Part of a small language model's weights: 12 heads of 64, vocabulary 30346.
MLP neurons of a small language model. Each row is named by its layer, matrix (down: output weights) and neuron, and shows model dimensions 256-511. Each number is 500 + 40 x the weight over its row's rms, rounded and kept within 0 to 999. Numbers have three digits each.
After each neuron's rows, "fires before" lists the tokens most often just after its 100 highest values on Wikipedia text that the model never trained on. A number after a token or word is its count.

L2.down1281:502505522467567507510415506493491489521486503552483504514537530490494504485529432567497454440492482521465534495538500450441511549549505533489498480441491527498476544491418539495501470533531558602487491452512494487470510473469520521474496483503529493491497525520569482436509599537454525476471483462490490511482624441490434495477574544385619580559571548355467492485511583502440526491474478496482496466478482514500509496470499473397531501467505532559463472490445472511508494524594575525514546495451510562515491541464464492492504481567485527504506482547534557431470513484552477528500482525501488494530458516485503484482420465458536460478496471478553566535483453491479471536478558514508511494554552507527441449482489435496481581495458562517463420480542578500554544546483486
fires before: "\n" 25, " a" 21, " is" 6, " was" 6, " an" 5, "-" 4

L2.down976:525565480497544512529450503507551591496519538491520424569468509497480434484492579601525514463543480498522559527440510463551550532489501455404493489567510458519484418541455466534504485454451444473470452477513480519517532523512584491590482513510518593482472547491462562559475446564458452469498521488469438465441502526533516453451511483535542459486488480523534445505498406584523533489404514513532471487454493477485482601467607536515388491448505494526509465446438423547556493544479458483509450505487447464497530467461539553491463454502460481491538544501479516463523550466471493448520434479532491483520531444512533482485487534502526517540505523535509488529502519439512533498473545481497458497487490508519477549472513441527470443485516564526450475489452463484507511433467533
fires before: " |" 36, "," 10, "\n" 9, ")" 8, " AD" 7, "–" 5

L2.down2695:534507525524490475494656536519473512422516482519531518537528506472408479493573462553489478518504431530598486535436464460423514512497457509511514525482470537502483510525509468436489524502475531451512429561526489523475502502485501534470472577531475440471513522500522473591529462544422506529483505500509449520462510422520497452497489456523543478513568496497501465568512460486517457478508506516517468459497462560489545532612520520505443493550484502513522567530553560466516557417460507550511427497496436435496542470457481506471457488500537524482457484528479527417426570409535511538458485495527481556504523534493580591568461429492543456484551520497507506530466545527524531464484484455510463469497523500521313577521536478501511498453499521525507430497449573445489546452480502
fires before: " |" 39, "\n" 6, " 7" 5, " 8" 5, " 5" 4

L2.down1548:500477414474484506546397495516525522572415494532527503469545477509566453530498469547424555521518492547465532494569519531459525493426496481447500534565478433554497519530500513510460423559480511541573437547516452470519550487485557440400480561481487499498565585522494480498443436496484513548480506555498473483523498473520481546426511573503462452531476545561558487553461469510424527438596551593510554510481498520501476452507511458525465480486522459417513522563471553516479560499572512534468459536516485470535514532546562477415550501477426494584518509542547496472499474544567509536533609433512515462563550445450628543464450496599538485518459436509529508449538448451472479539448471553480503493486544496518388494512477474507514489492504505521547452480408459599462493500440513
fires before: "\n" 40, "==" 17, " in" 11, " and" 6

L2.down964:487564562504482528547503494460493502568501472527510471392466483493492417512474475523484520492547523525443534490512525494521495480519440476504500491532501441456472464431555553530478541499494510530502496509507496531563525525540451552505528476443535531505463508540458527430507573487513500481523493472393515442562495559514458459624505479491522532444479439507489526453502432515518440436514479473582533456490512469544465485504498512503484472504448579540493512486508484541605520469516543483521527462474481484559474439578456483518477553486498531560452474526443514579517448439494499473484475535483539514475513495502523490501518501564459472447507519528455450481501446485500516547459492489526470515452428477455481542459505525377407537487483508517476486467479522517483531477542529
fires before: " |" 34, " 0" 12, "\n" 7, " 1" 5, " 2" 4

L2.down3031:503508494519484482480513602480533534497520445489479482550474517450500408444518500628552481490506531515513487508488505494511508460507535479472519595498475473507477547482505472506446414472477511528483481525505450458471465448513462463479477494449532496496500558521549473517523438526537533485511498464478486488483558514497451495541515478462471584489521473520555467537576570471525502490472424503519533460518576486483513568624512484495539512502609551466509436465488466499544539574512515551450546534506544626544525420521522488532518438549475514531461522479561525450454528452489444517452445584479487516527459532531569479419519471546548463500455498471476528467530508500583558517479446438509527541519497526496388474498577451499527516528481471473471456484435484496557505407548472
fires before: "\n" 57

L2.down834:547513542446501523417401488499516488448499553555507547548464504476458500580479463547525526497506443542522539512537478415494462467470534503467523460481523501566494549514522551483530515459515448493456495458469503490513450491468542550518493502480390520513520508537470496460491503541569471466519565456403490484579457513462538554503444502509540499507507467496462433519511489544460578515565514504476463460442541544475507510539501530493503567512532513546569480522422500440513554512509530501539504529519488502571473444482474476544487462470515551496492537454557490539536620531485537415583478468519580505519497422548521475374530575445512516492453501537409489526536503415546474534476543506534488429442498575471413453508466424542507502493537448522522503467469453476478512493469553
fires before: " |" 60, "==" 4, "\n" 4

L2.down2650:531548456493454515466638483535534489489474466451512481415604547453474594576477512443490509507496467429570434479515410456461489561501468515543420527533520517533504537519468530492540552544456552443541503522472544476529496589409511513555532545508497446532494549523556492469502473462531497496498470385594506533524528498441510492546501591515499538487529489510518504485556461553489515519488469495579502523473489492489515511529463493541483504525524533525531501478493517488510436488493549511481555555489508492509482477542454531523455445548496525483429558482516568437474509508526464511477543452492489489488478514527515487524530453533535517432457533510431476507589485431500526540467467520484514482481468544532333529459478523618497507539499458479479466569555534491558533464566482
fires before: "\n" 35, "-" 32, "|" 17

L2.down2830:497469443581521479499513433490504566438469497528422550440523535515486430529471463485505510536504500508556474481493547471493437483506541475512497477541469510468461582448547461503405498464538551502488562533505524486493501478525478534505506544491453520501527498502591392447544579505466583492513492511514479465528489538476462433565495516547518503501509516535473438507498469554476532487468413550505534560486570506463519516450473512462497457506558467446515526461525486494541532604426480413475532515424532526474476518517513552523599469541443565463520447532542488566549487480451594499531419505437463583502425488448544428572491475538515539509399456528486444463560425511514443446564470467496446540444468489521368574539454552543506556462505478463561496531394523465468387486484454
fires before: "\n" 46, " " 19, " |" 12, " -" 6

L2.down64:432468519490558544509484420515498455565519509573492561529546511458517561557548456453551510463478533527563551513518546509482496502413495539546474521526413441510526411448445495564491556470572498503506442521482538505502486476507537467541541541495600473483510494511501485564454514497492545455439503449548507492517593498620514546537543499523463511463526539430504597522494459546528467445523479463491523500528496465521539520489537480458485536513504484537492479498500523492533539479527449386509524529524478468509484511520582459474488487517550483547489518508513443546443473457435472539486542445452507531467470436427431471464474499513451487444468520528579537455547492489476508537525491468480449465510509442446518485549476507477472516475461465516495505517461491506580497534579505
fires before: " |" 30, ":" 17, " •" 6, " –" 5, "(" 5

L2.down1275:512489474505471476496461500548492536488501515510459395535504493551475500500552520497504538437473511577594548467542492550434509567463389446567553494501473576514474533554488538513456518499526465452533478446477493499505480494570592427440545439483510506479472477488443518555518521540541539510476505507476482486458463546434536464504534492520550527498508508514485456535510435479531528490491523566555482492495510465508521518461511467546471518532426546517517541443590570550524578496442451510502581521459485483529504470455476438478501514485483463499452418527469469482527490526450482459591516514494510553472526477431521554557519512433490495496491473500515444530505443516461547505482418511525471531563465528523525547519533509444489539498494433543494531478484504437561484524549555
fires before: "\n" 48, " |" 20, ":" 8, "==" 7

L2.down1350:519528486553448482435561407541414537499461524437560502527537525458548466489475530444462513546573522527512565578449493503556476544460549521456465535508487531563491493512432495521446410546491494535427514497537472548515488456471600450517499423518528506513468511566480489525528548514569578526512453501512485537466495487464535505524492425422411487451498517466544520472529518488470475486505553498485545414470529566581539448605507559559567557490549493504487554423484508433552637457542497535511489494527492513496469479489490561541492493532532614492491526421460436436461485534471430545521485473513510516505491492531425464543471488562492521514471454529522493492532532519537578444485549509537485483511557485513417436503502487500496479438561548560527463465493460434436480500489420
fires before: " |" 42, "N" 6, "W" 4, "E" 4

L2.down806:533475490493510520515468482574557462485519512479549427451547512563545490462594511482518527501514541583563506494519506459473506453419555487564457524538520493562465557480491505456530451483525556489461471525476437488459568494455514480494421498552456524505508574601504532556501514450481492479414533492495467490590525498477469536432484511497498569468547545496509457523537520500489532478515559474493550486485553515460497403497472505523489521455469515558433531404482489560468485493477544438536424546507470395517550500499501555481527503585478521415562521510482467431519542456519550519483518507518535504533517472452566488452441566510547463485512533485441483458495531369381574441443545485542513463481483509516503575479558538502546495518514484494480433497466518511567517447495461
fires before: " in" 16, " of" 14, "==" 13, " life" 12, " on" 8, " and" 5

L2.down2716:568452438542478483499404499461478445448461517526513517515473509457507425510434436454480470523528461554463572466477492531510485483483524474490450458491524524475428455513572497474486531532502499540518424561526449519497548466496532454436476579434553541495449497563568506488501532494547552462476542518573478477522498488464467556463497553456569506497506475575537403509511488427476511467525462474506533525425475566530501527473422535522464559587536523471535500476456491464512600488488453478533449606513536441436543465539507478525489437490425459452472491502537476499439448437558461515511566453496514499434516523566516478509480474510503584523462457526597499480530472566435501522494533532563457557524482513507542500515513406606562501558468519497487447495477495440543472551467512
fires before: ")" 27, " (" 13, "3" 7, "8" 6, "." 6

L2.down1947:519563525528518530515419503482571429492442490434477492534453487417544456517526464509506467533473561504471546477520546514490446507500485538520491534559531476491516504514460567470512467541541532560447464509474510467504527441458487494528480547508554508541432430506541499365440566491513466484492465542489533482522467524495551491500459541488485529573509509519494610523458480544500505489494424444472486540481505551516522543426479518543448556480468510420508518511480527507517497479544499541513497564488521523481454451489564466451423520543512513507516494488534488482493483513613436476500470539544534542440482523500577535493518460424479488571455508488523510463472526479503411525492510491494482548556485489540442566540435437546499526593497555519461512464541507438504488536514501
fires before: "-" 69, "\n" 25

L2.down696:534419517539539464486431467434502530538581439499453519500458487480594489435488539461467469536505502550414487495506549436499511452501544497488495513444555472517528480475507469401466555544494524465452474489472434548471433487421482497471533470460456467509499507523498497426536462479450554532504533519543502491534432504426456528510437499510497501496416559559463512500511503398470499557513414452495503492479521495436529489449471550515501482495614428460451493564509492545484495490487586480449420426567529523524463512483441526519538484488498397459435426512487569485522511546519492533430517457453510496505505515578521504477553508461505529502534441474546502519457494562492470458490537491493499557582423487491497451512470515468522492476554485513508460497534522458578613525472510
fires before: " (" 27, ")" 18, "^{" 9, "\n" 6, " mi" 6, ":" 4

L2.down2357:455502453495494510508508423517545500484484544499474482439467467534477398519512518401466429506494397526492523462515490481529504480440500456532459432367552500476489462484457512545456501523489586529519433455513497466501555525554409544495517487460396554473539488445496462494546516534534565542534511586534494480566394514437519375403581456486474482493493505495467583434504483498499506529496575511458532518448481556529520511434486506404553456471569509498543601469514457476487436555493481589484605478504574539437481531508484559503493562477482576484504515541474432505496509570522498551511560505584504445528545464494456489502473522524495492466547473557503433515508498618510526494506493572510478395449541439432484575510488570506483567477442562539509509537466463545507504468483494
fires before: "\n" 38, ":" 12, ";" 5

L2.down507:512490555421523517567486498477533559478419525516509454536527506479439454513492446523430458474504461491448537529515490496490524473517567511565440516538471478520600506476516476523527488538582470606509405459456472555503481527477494567541451540556456460490575449543517508495513479501591456455514563523474541507548408491542475512478490461515489541476527564498534545488514496557496541523553533612546489519512499556546453525464481488561492449457510532450428509458535509501450494483434499494449542506561477565527460565463522561469507506478489512509500486459429504505507520485555484484477581526523480509483537478490512469453454487514520521518542469488513553499464509444451519503567472497523475553421433516464538469518495477466493544536465504549409390489489513518462434483476496
fires before: " to" 35, " on" 18, " in" 5, " of" 5, " by" 5, " at" 4

L2.down1557:508608516485469458492473543471515454482512386518522460521546469509472439513502501578472535455544465571461510516481568431474552518492516425558474475559495530512463536494515502529544526559468494481559483445506527552507534552439469478523513474555375424459518525687458537512459528502506423525530600469479579462489497493449505541372527497502547526610489535519506523522443558511478528541563479560500496566502515550517485550438519511561562435469466518447439475491444516487445506517422461524472489523499452457522475480463477493454499519462493499482500487515532502576554509528494475570502509471500482488545489543497532498491489472461484460523513500518471515512510516404533483440501492551504543504478518520489369475531523468601566488538448543507516454595445495503470440489485558
fires before: "\n" 39, " on" 18, " to" 15, " as" 7

L2.down2418:509530482564462503502480445502640535477462474500542430490518414539526537410503488486550503543445464519515557498565573509544509437426496469508531470464447472503498436575445491504474522487526517520484491511528481489496411383469499545576479482487499501492538457512459483498484550528521496508528492535500499534515507413477477521506521527516476556397582510437414486532496555553507451460546421479543481476468473498472480536521533530510510484516570517519469467504515545527543508494579507475493463527499505579635437489486538455513439455466485517552507465508523594495497568512519490546474506500510512530465503480493475515576507485533560467440415528511552552532526496539524469482484500495470439504535474526491549538501442499486519504529536454498529490461505570569565551561538522
fires before: " |" 39, "," 5, " –" 5, "|" 5, "/" 4, "\n" 4

L2.down893:552515583462528483468448511465574545465535537555579448515526439562543508455531529437527459510542475475556485539501525544548513479497485498479487529494503456471551465539488548484533458542384475460367493554550520488526532516530529440557539560578445505477421537559486523517561457515468423461510553565418512490468572525537501470509489476466467541531484482533549441527492474495570588447475504510546482491563506504463484525556548490464429486460414468535524418511477447534445544461540433496528519531516483451445505403453486494491537549448498491492468504513554530485511511477432515502438453468534529470518551504485546471509534450525449484454527520597539479441533565438479530448463481465498474509491512503489532482493566506516487478487557538472458442528500478419515540450508523
fires before: "," 30, "." 11, "–" 10, " to" 5, ")" 4, ")," 4

L2.down2029:523441478485489505491456496509553490558480486551526449467480470532539508490524533497511504423497585589462516394481417501522476502489536489451469462498493489500457553516560457607519495513562441479504456534527517525482505515505485505475542486591545545502547525508588558543526528494585513542474504500467537436471453578529475496441554498455487571481435475488495499476504456545371439517421524596531536426511505491504524511553516476513482501440570460551507559459526537484559487519517555516419541495433531472500524528532487563528502526484502499570567472427512508500492488497500539455496556473477506453572530423488431499517472474513468517401443529528498517450530489471422509499508489450571423487500507463445473531481515428484510469545424566575546484503469460530444577498524449
fires before: "\n" 34, ")" 9, " (" 8, "):" 4, " UTC" 4

L2.down1133:568505487484405458473581432511537522524464525449532550414517461508481481529441523471531520528470441483486497436496504498563465479518528455427553460482482459509435570534575533495534573539511521491527515461514493504499542443495496423484525538543517455527464533425442453460509471532401580516507513451518420543507585475496469499458496517506560526588548494487504569471500475447454491472462353434440482479539552527527565513570488496464516491503459476472466454525397417401534525518500482434560508508469512459473525327550502536481480513558490495512538541553577533644509477493512420489467462516491533518512523480589486510527549500448474490591493441519497509473607522517507424467535498496549467504422540493376423517526460501503519532568471456444549535525565473559495535495512522
fires before: "-" 60, "\n" 19, "s" 4

L2.down2664:506486440526483519490547488509514505515519476497537472453565508516491523530423471503467387488534525463542517495488491454421583556481506526531493537565542609555455571467498594486535521546537496426527451545486569514486472546440519418536521537535339503494559433540553477464457434469568471483488502464511445461535603554516492460519469521511536485444536488531565496472518505509537548501497509534530504559540564551533508469508527545466499510556476517494492509505449463479510503534533438539502464512506512518547528509518496455543518464554489548524489559500444565495508508502499500526553486489488509457517454494496451511542500508487520515503433491473451539527545514476566438533529472531532461453459467488467441501428502508513506520495448488428518482560634529482556520503524529
fires before: "\n" 37, "-" 27, "|" 12

L2.down1426:450482501436539514445475487516495446502537503555492425529493460509447403500499490488550521477566534492544539458486475546479509505493488544556493463447462521501505465473578506531483503506519517513568523525551458480529509559541477485511564492545462557509544622552504475549569519521464527560501559530528440501549508361503479464514474495548525556498440553515529438496470537523409465491463526504506460501564517542491541580475477491463524537535519464486522510564491503434432512480518497486473538522529579414493485437527515547543529471540527496467551533529486428496557579505527480521578522480591462495500512399419476508417560517497471481457518456548464497505425510387499447515466411460541543526456529474497445519511496430529472488544499528488439491494416525542515552466511502
fires before: ":" 63, "\n" 8, ")" 5, " |" 5, "–" 4

L2.down2210:478435473520521472489736478480583432471493548458482535546468496465443450454550537565501514511447517477563521489577481450556446489596463561556479467438542506452498592535486468427428527524449552511460526468512480546486504498471443556502480534479519440548481470494503496392504564505451502512523479507492401541433437506556494494496399520552492494472473534449492480504541490423511557482489516484442499486469409518548576497549483464482512471459504540452505481526500538482507468493473434485536480501535511516520509542521474469508519497508504521500479527421469461497447456569509540511494471584574550493446505535534479502528518455556526454501493527425491517515495558484463490535527508537481473487508549495505210510492490468533557512537480513491489531519323572540492517504512539
fires before: "\n" 41, " " 7, " The" 5

L2.down2476:515498483479453496458533446465523567513533516491469506505559464553459562602511510464469500569518375485540515475515529487535513507555495460478522490524507517434475481508565531487467520538490460497504415564474441460487472488538523483497485496548467552529524435434492448475475536500553529495525508574562516434547531448407491418518427574467467514495520474496549472455488443451526481502385460510488487485522533514569472450536492510495493459541441504505499455486479529516563430560512499411501473510501529474466467448511548455458545465531450502554476485462486544498557463454494497506453561478507456458547544515529542518544440467541507520534523484460538433475547422489547436567466464468541542440479521488448400512497522504486515482480487522432551436560568441536452475508502490
fires before: "-" 54, "\n" 24, ")" 4

L2.down836:489497492550523514522562521459517532520541484502519517582469510553509491509510505430473515506543433520486458520489443498447476517492467524523502495460448519523491602517523531485469444484493474504439499517520535533497533508572465523519459498515568513502427456480495525541479492471539514503506503453526467460495505542526530499541542507539523506468457568500547498536524500498427494486445535541487471455532525548536547467487452474519503540553498484553447549501483504511499566572487543521466504470550480522515534481549404420534494486523506571435521534496448504451538443482486495536447553527490508375466466516535412502570525502460520511508491551465438513530503563449538464480481502418525451515457404519529448431511532541529511484485473532534517498495473529432469553443502495
fires before: " |" 69, "°" 6

L2.down2550:529463501497509483539502479463503475500515433450530536512600445503513538465595467427525426483487442534492564535492468432558554475519528488566532425491491494471517463459524469534438481477555480536509481463516492543443525501516491501533419475506417512501515484491500523531456506515450560461547478491465512446536431546538530531522517484556455559542468514457450489507502499466534490491474577466460527473457513575472504492544490543514452540496495463527500483475465579580569484573524534527467481567512497538519509504471461573501510506501486519541522463484541490498561525465487548564520532500571570491554519469503503533471554513491501486508524438437524485544516540561522506542519392500527477410505524433462533532474458513444419521384479503517554497518476464509500512532553530
fires before: " |" 38, ";" 10, " m" 4

L2.down2527:456542541475475486482531532490582515503463492543517473573535510505494516505546552555523502466444516496562489474488487467575420557503522487497495435515520528514548448535501541569507350522452500477469525500484505514536523450578503471519452520496458498452496447566447398505508619482497531518495466561458513474460501466546466479539502456573525478513468582474472517561482527552479512452498477456526517456507497508553473544490518493556485464495495424518486509483497465457439523570532424422533508472477469544492514457450452509487488440412415512481484487517487522520517421543555493559491500455445501527475480461487427500475507533490578472511444466507563427456457520407492528487543477491481519435437458475430474434550480569551534547444523530446513534533486535525445470483537523
fires before: " |" 47, "\n" 12, ":" 7, ";" 7

L2.down83:493533569488536465466560502569505487415477485477486538460400465500551442577443506556510548532508558512535470556456501527569424439544439562510506487495501457487504569511499561503443536458572441545534442474534537480460480467519467553522509550518560444502463451519498521512502557523442489417454555570530415481481515553516488468513518566480462510486551500527514501472499451571465547508524438549463504478532477494504461510496541431480529485447446530499507529421496403531506564466475449397506474523473497503494476485473516399515489523507564556476433475460487506507488525436495543495519487472442497505425461499523457428502510481527562530559492538532495477577541483430474520480504513529446479548514484457517472536473508493471506565472570494514490470488445515510504464542453531
fires before: " |" 24, "," 21, "\n" 10, ")" 5, "." 5

L2.down1131:578492491451546493541415504411499477471507466482526508534477452564509466488496494496510483473581478503489484526475475510510457463503483471554504415474472490529492463482460491512480519562549487571455519424502507486512488522534562490516538468529505515498519486538507524506542393562510530467553523483461537472563537492500490429495461563478596474502470435480517533501508430478462504526482580477518577510524463488445460489493481544534464534435402406536545462534473480447519483427449526573531508512537494491479507618489503524619539526464491503463466472448480504447508528517520497485543473495441519512458498554486440526470517499502504448476478505529539510540518524526473581511443509494477545487532462577506554572523505552515531497517473545497468503574532484420577538522500469
fires before: "." 19, " (" 18, ")" 18, " mi" 4, " Summer" 4

L2.down1832:535528529474530462518560543503534565491499482522529525465527448488472462464551504465414447519479547546494477503576481547508515474528498549417473540466435473533519390478520438448468558556506549449453511488491477451503485516515435519483569454574497497398483469537488529580579534500415520553591473483505487541477546520399447496456473418564485586540580517476545468458533504494498610476460516569423415470519523545548473596501489550510445500586494516476436461467508535499499504464615520465503483590508498534425462455479536472530578459488506517469483495590493472439496582520475460492486533531460478553425539486537515521556543442491529482484503494468488443524479520408462487481531468520567527523468540500429474506463489526518607511499552449536515516548437495489480499466477558
fires before: "\n" 23, ":" 21, " by" 4, " UTC" 4

L2.down290:444551523536498516506529513569447497417584450519596551562464465500484489477531457507451500522514453481509481530493527534543492569447434533468548547455505549522454559496485550465505471435490530511501493535502475490495523509516505536503424557480575475449522546537488413492527459550492494525456467579463576471520419524564513464489631485513485537545440500518518417465459534485541543506586524487472521446490508504533445494462555406500513420491519419550528466466545440482501507514470524497467515506482443505515457540504518438488503509551498552463521498492502452500471487505517556511477495430592555453531509449534507566498502525524470529518540507466462470563430508495535482526512446486516436526590522543449490524463502509507483459447445538445526447476433515457422464486513474
fires before: " |" 47, " USA" 8, " (" 6, "," 6

L2.down2415:568533498479480466504459455425568512472458540575479479557510437530492482507523488531494489529437498503509458484435535420484476514548546543450450563489533518441464499453506514551476507439542467564511500512470474446509549539495526471515490474543492456441423514514611457487516455461464531442419598439562444519496468467591536476461453568522565436465518481514502520497491552485494513479523491528487512487531509528515471552435436469432490434421571515504534511463454455423471522526470552434525486466466529531516498547473477438467471545543471519517560493548544446495505542468460419510480469479428486530580526427465462482532447419390570517516505519543503454520484535453504456476578456492504517537541488514554423533446520455514557525485537496534531456518547531502496459506465578
fires before: "\n" 36, "-" 8, "N" 7, "=" 5, ":" 4, "W" 4

L2.down2492:483536535523497520500391513514497584493516502504418511532564575467550499498501535570546430482448487492505510515487493451454496444523492544455455513539554538491500528524527534525528494538519521480593539490560522509490452476513406565444528542515445513437510510496562551286535496578416436501511503446538523492529508517485412526550563457488503489510503511431517512513575538542438513520487484442480476536477497425503434440525489431519495517546539524487493502577506480482504483480459523429500500479451476517482475482523536552507500460469547565579460529582421499475471548504445494456483504485420508494568502503461494491486454436446485458463476515488481590499479492418505487611522496470459503513504505484525492480476513548559501548530551502485567459525525501540495516456490532
fires before: "\n" 45, "-" 13, "The" 8, "===" 5, "|" 4

L2.down2755:464464567488509545534440485543487527448504513541490512503552548494500497539514491473533487465488430418496552515477473478514471537486524464543573530543518500505473436489432447490501538455487506528461476545542502496487451522479470494572515491541517486517493513506479510525519511498421601561507496538551500546478483510492489440531515471473527522530523460565538563478579503543578482526534498445503540493553561511517477551465568487498519542488507491481420441489528439501479465455517531543533447436477474444490546500449482535475508527519513467469532520551403446438484436495511481511465439498467495522506528447467522482468513495502502562542429544471520498457557473548519502442467467525441464587499525526513644468519469563514509514513397460508478452487536531465507568546497496
fires before: " |" 24, "==" 13, " ==" 8, " in" 7, "'s" 4, " was" 4

L2.down2226:499521524437481515491549424444552566498544533437552480476457544502609414427512479501513474469476567477637446545480462500543502504513535501505533508501532481468472526464494462538478466448515477549521467561488530545521505440494539460456424475476549441498527456453528447566502438488480485447478573523456471464449488467537520518463495470505428580494546491473500523479533584443467541564498472503441543463487550508519403517565505534456519519530503495567455425448404485504519531529424471524521498434482556561494545516561495430582616445499420504466497489524503575426428533537516503565411454518465615519532415422494501457425562527495530572464550523459512465483507441437467554502499513494547505487512488503487359606480517438528458502444550533518557533565451514454493494459486464
fires before: "\n" 62

L2.down548:495510476537511514496552506536523510481416492451521487546514426475475343505483479492475467489439549530484510492518531488476474516483540507544471583447541532502508499490554390475489494538566503497397522523513474558497497497581530516510505527496510519570437441456546481384509452538538492489502505528463524498493528520479516474546460524469538567554488510515502529488561517532531518475536488477574518431468516508485525482474597414502483471458558510508506520499483554493537580526495449512538532510500460597485440469465527535522457475549473488509491490477469432487535510479469461521513427455529467515541454520521525515558507538466481519570432444520486458442485511497485517485478487547478451516498507430522358494615496524461532513559547571488513477565315549461494500471506467
fires before: "\n" 36, " " 12, " 55" 5

L2.down705:455518494503541488513454489497476540499487527522545479540513518536502472578523560591477506482464545575540419548539481513530494449531492486512523561513587472448471478508566501558522415402430492536515511440462552444483403517505449476485515552473469452443489454528483457494443491471513592525462490536535494513514472517488520543518506477548456580504555467393496433454577511449537592497476541529523524555476521505527453465457487532544475495467499530557500544417548518485503502514509470482476537557454470504522459502454477548501457498521535470520478510507479495536524560491499472513450482398489568536474424520459472456486508556567553503546444505445479461480551464411499441512471510477534454494472453481539448515486549520515539497492520593539521522512534554438454512436469549
fires before: "\n" 54, " he" 5, " others" 4

L2.down319:471514445523525496434456485465489557493519507534535501501483515535531475484516471515502480532408476536487514497578620472430455615534508565484472560541454544442508538519460498449478541516482523528431501549512511447508492500462521514552516489560447504443457451556485529421523483472497514457512498530510543551546436521434519491463487431557488530553446549539524479511468480520459515509489433515461443450512519508510530471481401535559531523527505566474467501536471475462493454489504481493493457596538561517480475462510531468499518467486426530521602448507485496545459566493516399466516507584491473508553491494481486487493477497398546492487479551483606518516455560478484452483541477545458504545504533552507418503513502475492495511480563463438547507507495545496515599554488546
fires before: "\n" 28, "-" 18, ":" 16, "=" 7, "|" 7, " station" 4

L2.down144:465518517563509503539415438549507547451497546508513510524573458467471476529485517545469454451418515497512476554523496472432489466449508465504499485429463523481446440503476549510444495532526530502484473552502530472497519488491501484528537517498402530494464477512531516456565472501427513497488425445500489569487508478497470511492496424545553451408604521619451478419516485481543488542506430434507512511497520514437479466519476494516514497525488529513468508558478435501464420450538539463588489477549543441592532507446510500458505559531507516476476580558503491470455547539509439494481471547451459433437489479480505539470500477500410481467506475436476491495512403504520549542532487530445547485457546488474511502523396531493494521503482505511472537453454477523546526483485574
fires before: " |" 33, " (" 9, "." 8, ":" 6, "==" 4

L2.down2502:555572489464502536479379489534483456546486511465519457501464514439485470535425469440504466476511563529508466475429472481419550502468484515486493598559457525530482467498489483446501471556424396504396449523497453466517496432488554479499491529531389473532477543502534497451503532531533510539441530510470507515563538516499496509470540467505505464504475520539486485575488490485444554469574502518468539492537463483548457510550490476564495544539445480514493423542514529445449506480434424517516509444553423473554529431517489480537498531506509548516475491492454498460511522414497436552502517478546450545524552505440440499523541468519490486573513463485494491517500544419467445544418541440418524527529583516450336488517618486532483546478507535510481420466540448534523481465481520
fires before: "|" 56, " as" 11, "\n" 7, "-" 5

L2.down1058:416499445507541458520524446502506441460580451493545529532544518436522442505505522442438479468500481518504502524549543480433508556457554477543457481483422512446504486566529532519454395459408530437458460540491447529497459532562540452501533526510427561532529548549574523498499544485434516539510509518532551502538456471543584552517499488508516468473532510490496526491502548489450500515511519464489536488476516565489589481524453453505535533508520433505456595485507412472529463568525551564452505471478492522405416533495507482463515507528445549519484497538482541465496462534584498515488484481500526499516505516467491524562518531479510534449446499486469454452460561453497453519543510528538471463500451491537491520528453544528474459471469508500510534546579502443533470408437490
fires before: " |" 55, "." 4

L2.down1811:463537505504509478473409472425527560533423563560498403545477469509433517443482478556481565501528519497515515489518543487389457502497458485548462541472500484518500525519570464446478490533478454477548555497489524409510525454506528485385530503461492536501531522538451520484527515512469512531504448533497548458648481448487518460476440469464506546472480489540498481464490488500477565497504534533471418452570491394568451490525432459473454481537482531491487496536495565510446550619412575457522484509510471489443559466521447531447532503437489556415427536456431460476550510499538486498569528441490449575545484563506528477557579532466516526475546433464482491466446548490515557498502471514510423473450578446441429502534578538513480540525469493534522460496478466463468495513478491
fires before: " |" 29, ":" 20, " (" 4, "I" 4

L2.down3056:572504507496477506446440519471564474418495472494552514448524536478596527446487544492555461508499570528567464460575511510481523496482504506478515504481437459469501472521548424500544518534441480475418435526414453497489474469447423552503512507493458444468512535445512498523560504505524481463484462513540438523499511487441508546488579477546410461503544503503457515463496483583485473518456487434518426507525546498501496499426525563454452508528531514518431459499471508500521422497487530462440566487479472483560523489543409545602485477485526466505496457560474538542480598494481485525557536431507464456509598499491510576521526489482551462383510554466467503497474495548433484513491520517437482493567529469501554548545484536525547559490552457499517536535473458492528502463504479
fires before: "\n" 24, "|" 18, " (" 14, " |" 12

L2.down1879:514573572440531551518374536519480535460470516461434529530543554448556508531566553497519457511527459483451575493543507493467541452531486550435444504538527542525529496507518468543489507506552447491511512429543493552469473497476462528460538522543459567510477537539553536321500547519499462528526539488515483504527446520518425520525486363516456529490493531430511516535562486544482478474509466446498504536499559425477472512531519499517488441502523517555475584558529515486549507488509527486457554497432447489501480496505507495508480484485592541524470464532470492445481634438425479512520512469481487521588530551474541498501375449514450511476375551508494538559492501458481495569497498488467490461538520476491495526492515548587537540501596548467498475556559470456484467442455499
fires before: "\n" 30, "-" 13, "The" 12, "In" 7